python train.py --num_hidden_layers=13 --hidden_size=448 --num_attention_heads=7 --num_key_value_heads=7 --head_dim=64 --intermediate_size=1792 --vocab_size=2048 --hidden_act="tanh_gelu" --norm="layernorm" --norm_place="pre" --norm_eps=1e-05 --positions="learned" --qk_norm=false --attn_scale=0.125 --bias="all" --tie_word_embeddings=true --parallel_block=false --init="normal" --init_std_qkv=0.0279 --init_std_o=0.00548 --init_std_up=0.0279 --init_std_down=0.00548 --optimizer="ademamix" --learning_rate=0.000154 --beta1=0.9 --weight_decay=0.61 --lr_head=0.00392 --max_grad_norm=0.5 --warmup_steps=441 --schedule="wsd" --decay_fraction=0.595 --decay_shape="sqrt" --final_lr_fraction=0.0 --batch_tokens=32768 --max_seq_len=2048 --doc_mask=false --z_loss=0.0001 --train_tokens=466000000 --max_steps=14222 --dataset="wikipedia_en"
MLP neurons of a small language model. Each row is named by its layer, matrix (down: output weights) and neuron, and shows model dimensions 80-143. Each number is 128 + 32 x the weight over its row's rms, rounded and kept within 0 to 255.
A block is one neuron, or neurons of one layer that tend to fire together. After each block is what it responds to, as a language model described it from the Wikipedia text at the highest values.

L6.down429 [117 107 101 132 224 145 131  85 113 153 106 120 142 122 145 165 174 105  78 121 117 140 102 134 130 198 119  99  75 109 144 151 150 148 134 163  61 120 138 112 172 145 104 126 154 209 129 136 103 133 148 142  98 122 125 127 174 123 171 116 170 132 178 101]
L6.down666 [ 99 127 133 119 157 101  89 165 188 150 146 102  93 100 127  92 136 118 146 139 105 108  96 151 105 166 151 119 159 145 133 192 116 135 157 136 167  90 140 111 163 134 150 139 155 156 129 139 123 101 134 127  88 159 100 121 161  77  88 181 119 148 109 116]
L6.down1638 [126 156 128  93 124 148 154 154 103 111  99 122  79  94 157 111 106  97  63  56 114  77 159 161  74 103 141  56 137 100 156 117  77 123 102 137 119 119 137 132 176 109  97 136 105 129 157 157 103 104  65 144 166 138 112 101 113 130  66 132 103 109 141  99]
L6.down1696 [ 48 161 109 123 115 113  94  73 136  64 151 203 125 158 137 147 127 133  94  59  98 140 191 108 102 140 104 102 162 159 190  84  68 183 100  80 147 126 128  82 150 160 139 117 157 132 172  93 125 104 100 124 183 129 191 134  84 173  68  78 209 180 151 164]
Description: Early mid-word fragments

L7.down928 [107 137 172 150  89 126 180 138 163 160  88 128 139  95 136 120 168 152 151 111 154  87 127 107 103 154  94 149 112 145 101 164 115 167 119  67 155  73 149 100 118 149 128 170  81 179 129  94 133 142  89 162  92 156 172 131 164 138  99 169 107 150 130 128]
L7.down1464 [ 96 140  88  97  93 144 203 168 113 107 134 149 154 168  93 142 134 113 116 107 123 119  96 140  94  64  94  96 100 163 117 115 145 140 107 161 130 141 148  74  62 172 139  90 127  61 114 106 144 113 172 111 130 152 172 145 150 116 174 138 158 169  82 121]
Description: Mid-word fragment after St-

L7.down397 [149 181 107 111 150 133 120 182 152 104 107 125 191  81 144 126 113 170 140 133 143 149 153 193  74 108 136 130 122 165 146 120 160 117 152  57 115 173 127 114 133  91 171 182 100  78 109 156  98 167 117  67 123 119 126 135 146 140 147 111  98 131 145  97]
L7.down936 [ 64 182  36 123 168 123  80 177 134 139 131  84 155 152 179 173  79  74 126 176 116 122 120 113 145  86 145 144 140 103 115 130 120  95 100  72  92 154  92 169  97 109  98 120 103 220  92 122 175  68 154  73 119 142 118 152  97 167 119 154 102 149 159 141]
Description: Mid-word continuation pieces

L6.down123 [ 97  73 110  77 144 110 138 111 130 117  49  65 139 132 122  98 142 164 126 140 130  80 135 130 173 137 128 145 117 144 127 109  76 122 121  61  68 172 141  85 100 191   5 125 155 152 140 117 210 125 196 151 114 144 104  46 154 157 132 114 125 162 129 117]
L6.down1176 [125  97 130 143 133 103  83  81  90 110 142 104 126 170 127 158 149 101 146 120 107  90 173 121  80  99 117 117 183 132 184 146 121 151 130  51 125 126 172 142 144 130 123 154 195  97 113  70 105 161 187 130 128 101  94 116 114 120  80 188  93  88 147  68]
L6.down1624 [160 132 127 124 114 149 151 118 140  87 156  93 139 166 173 140 112 197 133 156 135 104  84 116 164  81 133 114 148 154 115 180 116  98 119  64 159 119 160 115 140 127 147 131 138 112 171 171  70 161 177  85 100 170 130 142 103 122  54 146 130 142 160 101]
L6.down1644 [ 97 117 144 101  87 143 133 178 143 185 125 112  86 103  94 125  63 184 125  97  90  91 104 116 123  94  70 124 106 194 150 108 155 130 100  89  60 132 123 110 134 135 119  99  79  90 175 131 177  77  92  93 154  68 174  86 160 114  89 128 100 129 137 130]
Description: Mid-word single consonant

L4.down243 [159 150 109 177 125 134 129  94  79  81  95 136 156 175 144 128 183 113 150  91 126  91 144 149 201 102 140 110 102 118 129 140 188 146 105 130 125 120 140  93 104 162 135  60 117 132  94 126 111  43  98 126 147 146 105 114 188 140  86 107 113 133  54 123]
L4.down514 [ 95 168 124  84 126 119 150  84 153  93 112 104 149 109 142 106  80 163 156 128 156 109 127 160  97 124 136 151 142  86 102 132 162 105 116  64 174 114 140 147 147 129 167 127 155 174 142 127 146 104 100 124 136 125 145 169  81  80 207 128  49 130  92 137]
L4.down552 [142 132 151 126 135 130 197 134 151 179 161 181 151 134 136 113  60 110  95 140  74  80 137 164 168 151 114 177 116  86 153 194 179 109 155 132  74 135  65 113 159 128 117 121 117  99  91  95 144 133 116 173 107 110 161 145 183 149 109 136 124 119  65 168]
L4.down577 [140 182 143 100 101 192 111 144 141 149 123 138 164  92  82 171 137 115  87 137 157 147 164 137 158 145  74  82  83 160  82 118 129 150 116 157 168 101 105 144 142  96 107 134 110 150  99 132 132 131 119 166 149 188 174  33 150 113 138 144 119 119 123 189]
L4.down691 [114 153  91 121 155  76 125 158 168 178 136 143 131 170 171 143 147  92 134 166 180 190 167 152 130  56 106 110 142 142 163 123 151  38 137 133 100 166 110 125 113 139  85 107 121 209  91  85 140 119 134  71  81 187  90  95 105 147 171 133  79 114 124 164]
L4.down962 [ 92 130 125 145 102 139 140  86 101 170 140 107 129 197 132  64 156 142  92 105 158 149  81 208 154 122 146 170 119  88 127 130  90 118  96 135 200 160 120 120 164 122 149 144  98 144 137 167 124 112 123 102  92 142  94 181 141 147  91 139 153 128 137 128]
L4.down1245 [ 86 168 157 106 156 146 164  89  93 172 135  96 106  62 115  47 143 131  81 107 179 120 139 181 122 102 131 129 146 116 127  98  91 175 151 141 127 138 132 199 115 129 145 135 127 120 169 148  94 142 190 161 141 146 134 201  48 136 128  90  81 108 115 133]
L4.down1427 [137 133 149 157  65 134 191 112 137 105 149 136 146 142  80 110  98 180 109  73 220 121 116 117 149 118 132 128 116 132 123 148  72 113 129 137  83 165  96 179 118  90 109 182 118  86 146  83 147 129 131 165 130  91 128 159 109  90  89  74 164  68  90 123]
Description: Mid-word after st/t

L4.down98 [150 112 130 103 165 147 180 119 137 142 146 172 153 166 129  80 166 125 108  54 130 196 151  87  46  74 161 180 100 120 115 144 105 133 120 123 162  87 114 133 107 115 144  93  90  91  64 134 109 130  93 105  83 152  94 101  90 173 171 145 103 160 107 136]
L4.down504 [149  77 126 149 103 126 102 101 129 127 135 156 115 122  62 144 117 118 244  56 100 148 135 203  90 147  77 110 115 150 133  88 183 129 155 169 130 152 148 132 153 109 144 128 146 139 143 128 107  91 118 129 131 101  73 136 137  80  91 120  87 165 101 127]
L4.down739 [162 166 155 118 132 111  80 151 168 139 140 133  77 131 100 158  79 154 127 156 131 107 109  74 102 130 162 141 126 151 143 233 115 145 169 159 159 162 114 115 103 198 149 128 149 148 152 155  97 149 141 127 130 134 118  93 120 147 132  98  52 114 171 154]
L4.down1000 [163 147 102  98 125 192 130 104 149 121 177 178 210  58 143 164  64 148 140 145 138 115 122 113  89 186 173 109 168 120 190  90  93 134 142  97 128 158 119 177 103 164  97 123 139 175 121 162 126 102 105 121 122 151 119 142 112 115 144  81 139 138 149 170]
L4.down1286 [139 143  82 144 125 154 130 133 108  95  95  65 167  64 146 145 168 129 170  81 156 106 124 114  79  81 124 139 119 108 146 126 177 140 150 100 131  91 104 168 148 109 162 146  97 113 183 192 164 136 137 145 115 203 134 115 106 111 134  59 100 174 128 167]
L4.down1368 [113  76 144  97 141 156 116 148 154  95 103  59 141  90  92 132  85 124 190 149 110 132 170 180 136 129 107 114 126 173 196 131  81 140 107 119 102 162 189 139 186 157 125 166 119 104 123  71 136 162 173 138 159  72 126 124  79 132 143  86 110  68 121 101]
L4.down1513 [138 118 136 123 114 185 135 137 122 158 156 132 145 109 155 183 148 133 112 119 132 160 123 173 131 118 145 141 144 132 172 105 113  98  71 119 139 116 153 110 155 161 153 127 138 132  65 168 147 120 165  98 133 145 164 111 127 112 144  58 114 158 111 172]
L4.down1583 [140 116  71 125 121 148  86 111 176 114 101 129 145 143 104 119 156 112 150 134 184 146 104 153 198 120 115  97 123 128  99 134 130  59 149 139 139 169 140  97 140 123  71 118 117 194  89 149 145  98 127 139  96 188 137  98 177 174  80  95 114 159 130 112]
Description: Word-middle fragment after short prefix

L7.down577 [175 111 127 133 101 123 109 144 170 116  94  90 171 138 151 125 124 142 145 110 159 119  90 107 106 108 154 132 119 146 112 123 120 150 131 109 138 165  81 116 127  79 115  98 113 145 157 125 131 104  99 134 146 112  94  95 195  57 144 122 114  81 131 127]
L7.down1400 [120 115  88  93 116  82 135  72 127 121 159 101 112  45 161 110 101 141  83 172 161 172 185 127 163 123 119 126 138 157 116 142 131 180 128 109 111 121  89 144  89 106  70 184 130 150 101 158  65 106  91 133 108 161 123 157 160 120 150 137 127 109 105  92]
Description: Sentence-opening "In"

L4.down29 [ 78 144 134 105 192 220 158 126 129 126 127 180 138 135 128 104 101 113 105 163 118  86 139 130 136 127  82  89 143 162 165 140 115  94 173 133 127 105 163 130  93 132 105 138  46 125 117 178 164 143  73 133 181  91 188 135 100 130 142 136 124 127 108 153]
L4.down78 [ 81  85 160 152 128 141 141 129 157 170 115 159  77 172 142 103 128 128 185 111 157 111 126  85 143 165 126 115 126 177 172 103 150 177  75 100  52 121 165 144 125  59 105 102  87 146 159 153 114 100 131  76 114 101  68 187 115 125 180 175 115 166 157 159]
L4.down379 [ 99 151 162 119 171 118 135 190 121 126 107 140 112 110 138 142 139 157 121 113 147 175 113 112 164 116 109 126 117 121 186 137 100 141  90 126 130 143 101 142 141 110 122 127  90 131 168 151 146  80  94  77 159 169 141 139 145  79 145 202 115 101  93 184]
L4.down383 [ 96 107 121 119  93 152 151 162 104 178 147 121 209 150 137 144 119 158 139 103 122 173 134 170 109 184 136 158 188 175 125 175 108 115 140 106 121 125 134 163  86 117 129  93 107  74 101 101 141 143  58 160 146  68 182  88 178 106 172  91 100 153  76 117]
L4.down542 [122 211 155  83 130  45 141 109 149 134 169 139 153 128 151 179 156 133 140 116 126  70 170 102  69 128 102 118 115 102  98 125  69 142  71 165 151  76 160 163 156  74  82 142 135 148  89 140  94  63 117 131 107 159 152 156 124  91 133 175 159  91 165 119]
L4.down825 [192 135 102 113 116 160 118  82 122 155 135 117 142 110 125 145 127  71  73 149 107 121 186 106 132 123 121 149 131 135 110 112  81  75 154 155 136 118 136 127 144  87 100 137 146  76 168 134 151 112  79 153 163 153 157 124 119 152  77  74 118  93 133 106]
L4.down1120 [ 87 127  90 154 164 194 133 156 194 171 178  86 168 114 205 183 112 146 104  89 100  92 153 162 145 106 117 101 125  99 129 143 158 117 117 155 130 111 120 101 155 182 137 139 111 191  90 144 198 131  90 149 122 128 112 116 156 110  98 133 170  86 122 118]
L4.down1683 [113 117 128 122 118 139 125 160 188 148  96  69 166 131 160 153 140  75  81  98 135  97  58 112 137 147  74 142 128 212 103 154  90 134 122 178  96 166 133 130 152  85 218 143 135 133 127 131 126 148 117 101 202 110 118  82 120 102 138 147 120  62  97 112]
Description: Mid-word continuation pieces

L6.down302 [150 107 121 189 159 202 113 187 151 133 117 123 160 114 156 144 154 115  69 126  81 162 118 164 119 170 141 117 105 115 135  93  92 102 101  87 153 143  36 187 170 135 152 117 110 188 110 114 180 156 133 186 125 229 104 100 105 144 110 136 104 112  71 143]
L6.down582 [157 115 128 162 117 157 109 128  19 145 117 147 111 108 154 120  79 125 178 142 122 136  86 192  45 146 116 136  88 157 112 164 133 122 124  75 135  95 183 147 115 125  98 220 206 114 125 117  97 131 202 117  93  97 141  94 102 128 173  94 170 171 111 149]
L6.down766 [188 101 141 108 163 104 138 143  69  74  82  81 147  94 202 114  98 167 127  38 135 111  88 161 119 101 138 139 145 123 100 112 118 121 140 187 118 141 114 151  94 122 136 140  99 150  98 161 140 133  81 116 125 141 120 165 170 178 105 182  81 115 109 133]
L6.down839 [142 174 119 101 154 143 131 140 117 111 133 104 197 138 167 202 112 166 133 117 121 128 111  89  81 106 151 119 143 104 159 164  87 198 152 159 132  60 139 111 128 125 101  96 169 156  72 115  98 125 152 145 114 153 108 150 116 182 165 155 123  78  99  95]
Description: Mid-word er/re fragments